From a checkpoint of a small transformer trained on Wikipedia.
Size: 12 layers, width 448, 4 heads of 64.
Architecture: LayerNorm before each block, learned positions, tied embeddings, capped logits.
Training: a variant of Adam for these matrices, 314M tokens, 8353 steps.
MLP neurons of a small language model. Each row is named by its layer, matrix (up: input weights; down: output weights) and neuron, and shows model dimensions 112-207. Each number is 128 + 24 x the weight over its row's rms, rounded and kept within 0 to 255. Numbers have three digits each.
Before each neuron's rows, "fires after" lists the tokens most often just before its 100 highest values on Wikipedia text that the model never trained on; "fires in" lists the words (lower case) most often at its 100 highest values on Wikipedia text that the model never trained on.

fires after: "'", " who", " you", ","
fires in: "s", "their", "her", "whose", "your"
L5.up211:142145123123160139129110086166103098146128111116134140165152182150149135155142151119128106147141124113122136134118160097188096143109144116123133156160201160131098127140109157153091121121161111093149109198159138120150098148168085142147088102099146140152128151142147131107120131142122119113
L5.down211:167168125103124119125148145157129121125127103135180128159142144132112138090140124122123114110110158104175098212105160134134161136136107154141121150104113132103174140164134138101166092123145144100087129108143115160160147102077148156157114157141135121109114079125196102141146111133105113101

fires after: " the", "\n", " I", "The", " The"
fires in: "there", "in", "ireland"
L7.up263:101126123121156124111143146174110160079107138132090124127117132070143098150118132139078129128112134095116177167081132134138128155131141109094131076142094158161125100142094141112151117150126098153135103110138168138095133140113153082131107153156152130087148118126107087130106133147155155151
L7.down263:156147149141115121143153089087151127164119131132129146117145089134116108140094116125150102112125114156178058161158087145109108140131104082104100160146145152150129087103153159110096101128144119129112148110122091107116072159089146122088135173124121100143164118143100157168173164102113095183

fires after: ",", "s"
fires in: "which", "until", "when", "who", "where"
L5.up11:126112123169138131132169127141129127106119120123120119103149122115099138103131132153140148134137182115123142124154172099135140139157148146125141054165120123123151117154089130141139089127158088161174122125072103110121165134143104151086133165145098125157102150110098138103119139142096143161
L5.down11:141129126142110130112135141093122119129144103147111132150162130134121130134140110143146140131126116118110117109139121106106096099094123159154112144104128104121088121107158121130135119096127125156134148117135154125095157000121118132150137156110159136142147118147130140149120135155120126131

fires after: ",", "s", " de", "c", "),"
fires in: "and", "alongside"
L6.up880:110137085164146125126165123138150091130134091107141114125110122144125107144129181118122141153123166068133127187124173093165142138169126157074141134173098167141144119132127108109093092119125138119164115124120150109093115127116107163115086138128063132120130125118113086111149124132119138174
L6.down880:163128147091113129097104128125147146123151085137186107103124128126149153122152118122145117097127101155124104092095139180138142114093159104153130115120147111104132107130174126132131149127120089135094121086129107132171138075178132152103117089114141124138130130149110128119102131105098148135

fires after: ".", "tor", "I", "|"
fires in: "it", "historical"
L5.up12:141136138135141121096142080111142116191124094132138106098171141140137163131112125103155132085115105144142180113150117168143126117121131107145127165125183095151134148080112147131107134111135058137135103156124127135138115153183157116116126129080090126082105112138101098100114165105116132123
L5.down12:106065142159114141158100130142125134072158154146139130160108162182090166138151123129125125137138125141102116115112106103195134138140118109155101128136086137104121124103134155170097170117111177149105140126109104148101174118150074111114123155121089150125140074192165135099094145130167128083

fires after: "'", " ", " I", "\n"
fires in: "s", "oglu"
L3.up281:169139120118101166128155116143142142147110103103126113115132128123157130123138151129153124135127112124155136151122131118130058177147136144105085130156138143150108119119109133119072151128127113116138124160140113132100096131164124127150093153114127122130129149100135156096116142102134118107
L3.down281:121144127109106095107131099122117075145109135120150145155152130149099118147102158083093143094191143123141137165117157151105171145119084136145106116154164099130142079136106148126141111146149138088121155149117107124151120151122159125114114120127129127125121114135149131142126104184121112112

fires after: " an", " became", " as", " at", " Ju"
fires in: "a", "annual", "julius"
L7.up236:100159095120146157163124136166105139143126119120114158123141115077180141113131149147154126151135141077133144118127118145104113115142129102132138108128062120144116138153127140128127150127123122141143154162162142145113099140125094118082113139147072124083127131107124140110138172168085137142
L7.down236:134156123111108104135114154093147100109106101119155126107150148119133113153129136135127109125163082139198106128101150144123124086134107131143142124133144152113173127091116150097127130088155134124123120113099148104120134108187086112148137106090105122133126119135125071147078118107149094120

fires after: " |", ",", ":", "|", ".", " a"
fires in: "1", "1x", "110"
L4.up311:151122110149142107124105164112120156163122109111110169146116146099127122096090087155172160162132130105117165121121118109133112134119118121118102068135161139163109113150108142130105127105110104121126129139161136119116148113142159157076106130132116144151126083099147125186124138098144095096
L4.down311:121091095094110124157172118121210148102143174180160145083139160139116106125155114149077123115170158116106139115078136158107119113107072141151167160122116125106165151135146162124106120138135155130151134093123125144164195183125125101132129135150121114120109146140141113171088147136144137122

fires after: " the", " who", " The", " previous"
fires in: "they", "them", "whom", "previously", "themselves", "historically"
L4.up592:135119091164155141106150153136119116150128056113106181151178098104148126115142109181159124123087151127130140100082122122158075125105128147170102106115157120146139135119141134133131110105127099154136150144133135109115126126077137106109122146128129105112119117129114116111105124111131133167
L4.down592:143131148150113092180138121142167110130145128152122147076159133125152118121144132114115135117116159123122162118109108142136102106122137085095132127164128138134164111160132163108100107159129155161131104157111121094122109182127146128106123141105105151084099139104173147139138121139138150094

fires after: " the", " an", " The", "The", " d", " D"
fires in: "there", "any", "dream", "therefore"
L5.up572:151094109085142176140131147165138156133119145086099166132152125109120155183119115152131174117121148102114167120083133132132155138151125113106145121140140116148165102156119109049158123102116098117121134123129141163099160135174121088084110113127114142096110125149119129139108141147110125153
L5.down572:168117160126122080137084107118194090147142129139132127098167170136114086112153113171143150098096068130096122115114126123146164112112147116136119140126081140131110146100114120156134121127126085149131136134160178100138124156155145129121116094066175129144121146083123157112147149117173148142

fires after: "er", " the", " North", " south", " 19", " South"
fires in: "southern", "northern", "western", "eastern"
L5.up455:108144134097177138158103122134127138142133133081152133125136110106114130140161098093118082128137133113104144139119165133174103142137149105101133103107131121133183175129151114167130139130134122145118110123100134152127131145123141129120131159117100118121130108141153132094115126134071161118
L5.down455:132134082184101139135143142123148088109120096142158130163105168158149121124142076141135150160107142142163154124153160111113138120079136124197091127178111113147133138072081122143124132118087135091139151154126106154106104095140156138152148120129103124084147150145147112125170092085172121095

fires after: " to", " the", " Jo", " The", "E", "hi"
fires in: "these", "joseph", "together", "this", "top", "tour"
L7.up578:159158130116157111134107117158152137153117064127132132096131157126142129097106121112083114124052116128074159146128143122126128116124143095113116130131155129153133116131135086171116150130171089127138121163163141096111091137121108099126130108076103131100127122119143085109113170092144113148
L7.down578:123111157134102142125141141128111133094157153144179107166129173163051153149155133116141089110117138120130095117134158112113144134138138118170101125105097108080141137142116122118151136134135132123145133149172173102164167153121148106139110155149132114153103136149152153138167125180104169150

fires after: ","
fires in: "and", "or"
L4.up854:134159131165148118096121085150096112101144121151129125131132128142138187141127153158112109155106130107154144134135163127124138155167142152095101114148142139138149088121114138112095083147141131105137163101149181131135103138162160117125113134144137179157152093132124108122107127092100120093
L4.down854:113099128124102136118099146091152163088120130148166119139116132163069118117154111115099158088103091131106143132126070139124145116129113113135123125152128151158133128110140113157095137133118122122145129105065095098124124133124096135116105114112121132136103157110183125115125120130119140199

fires after: " the", " be", " most"
fires in: "them", "they", "of", "children"
L4.up452:135072088127205170084089121147176109130134129114132182145132126054151131133112141132128101095126136163125154108138124125169132154135179137096156087110145136144148155148162119107126137117132105159124133181155125142135148122123162107141112112115106118129123155125121106061105137112093152162
L4.down452:129086153113098151136106129119089134113107158153146085099147129162171129158153122122126151088130139133117139147102147109136121140103128100143097107110110136096138149148118143170129123129105135146132145139118064111088147158127112116120108149056135165106124148124132091167155154143176127138

fires after: ".", "li", "ru", ","
fires in: "9", "1", "8", "7", "5", "3"
L6.up620:136165140118111132098103106162147111120119151160131135112099184106141115096142143142133081144077113108117097119144154132173132162161145133139152134065132120149131147122122135124121143077136122156111150111139135126159163133120137156123113144137146105118110139110064148134117163140112128121
L6.down620:099069111104111087100142084129163091177121132097173118096082139151127125126102155123112132139122117135167127155105140126173116153144156149169138139120131088193145158108117132156121113166128136149168136141153112127144137105113144131143104124128159123130131145102181153125085148141145121132

fires after: " the", " The", "The", " Ka"
fires in: "there", "they", "to", "therefore"
L7.up363:135152088100143149154080120138106173107108110126134126115164122089122135142129118132147132152159103114151163105121127112146132130164106105095099108192177115151134163115110139134140124144144086158094080109103112110093109140108109144117103123125110127128098121158091091126144156108125162089
L7.down363:113094178145092150088162149090147146123134101126113128142096100106111129123135129123076119135102040128100086149099129120088161127126150136135095144112106132143094133113091066113098097142085111152150141127143112107099135201140106098138142184146137123143145125107108131138094128141127108169

fires after: " one", "we", " O", "w", " A", "il"
fires in: "of", "however", "better", "overall", "hilal"
L4.up229:100109130139151137110178093113129132146184085138152155137150127138119132162132127123126149074106111157155149180114095139118120080154139130085140130148153170140135140111122142116088101136136164134122151084101093104129130150120109159176145068123116123147136138140166136093062112140102114125
L4.down229:140145106138088162141115130145162099107107147116149097119155116121134121124128156130161114137131157068140146124118139117151067136142139118107164080140125097174117136117151166126129173122141087132103078123134129149112096160126096177141110137127152126114136073164121111146165086133104111081

fires after: " as", " co", " became", " ca", " de", " As"
fires in: "a"
L5.up231:129135086116135111132115123100080093099098092147136123145112086104160140119104138128131127127156144118161097159107152117160102133086147107164099122124118150120051133088184144156135101152121122124113114148127111122109085130098123144116099119099110126109172159167158150112136223147154157120
L5.down231:142151099136110134187126114155161103152119136148141128110175152144127120125105113112083136100115178152157126154125070115114126147165099139132110096168126111107110141156095115121115109126131140133135155157122110155140172083106115051127121143143119151141106129170129113129160108110121130191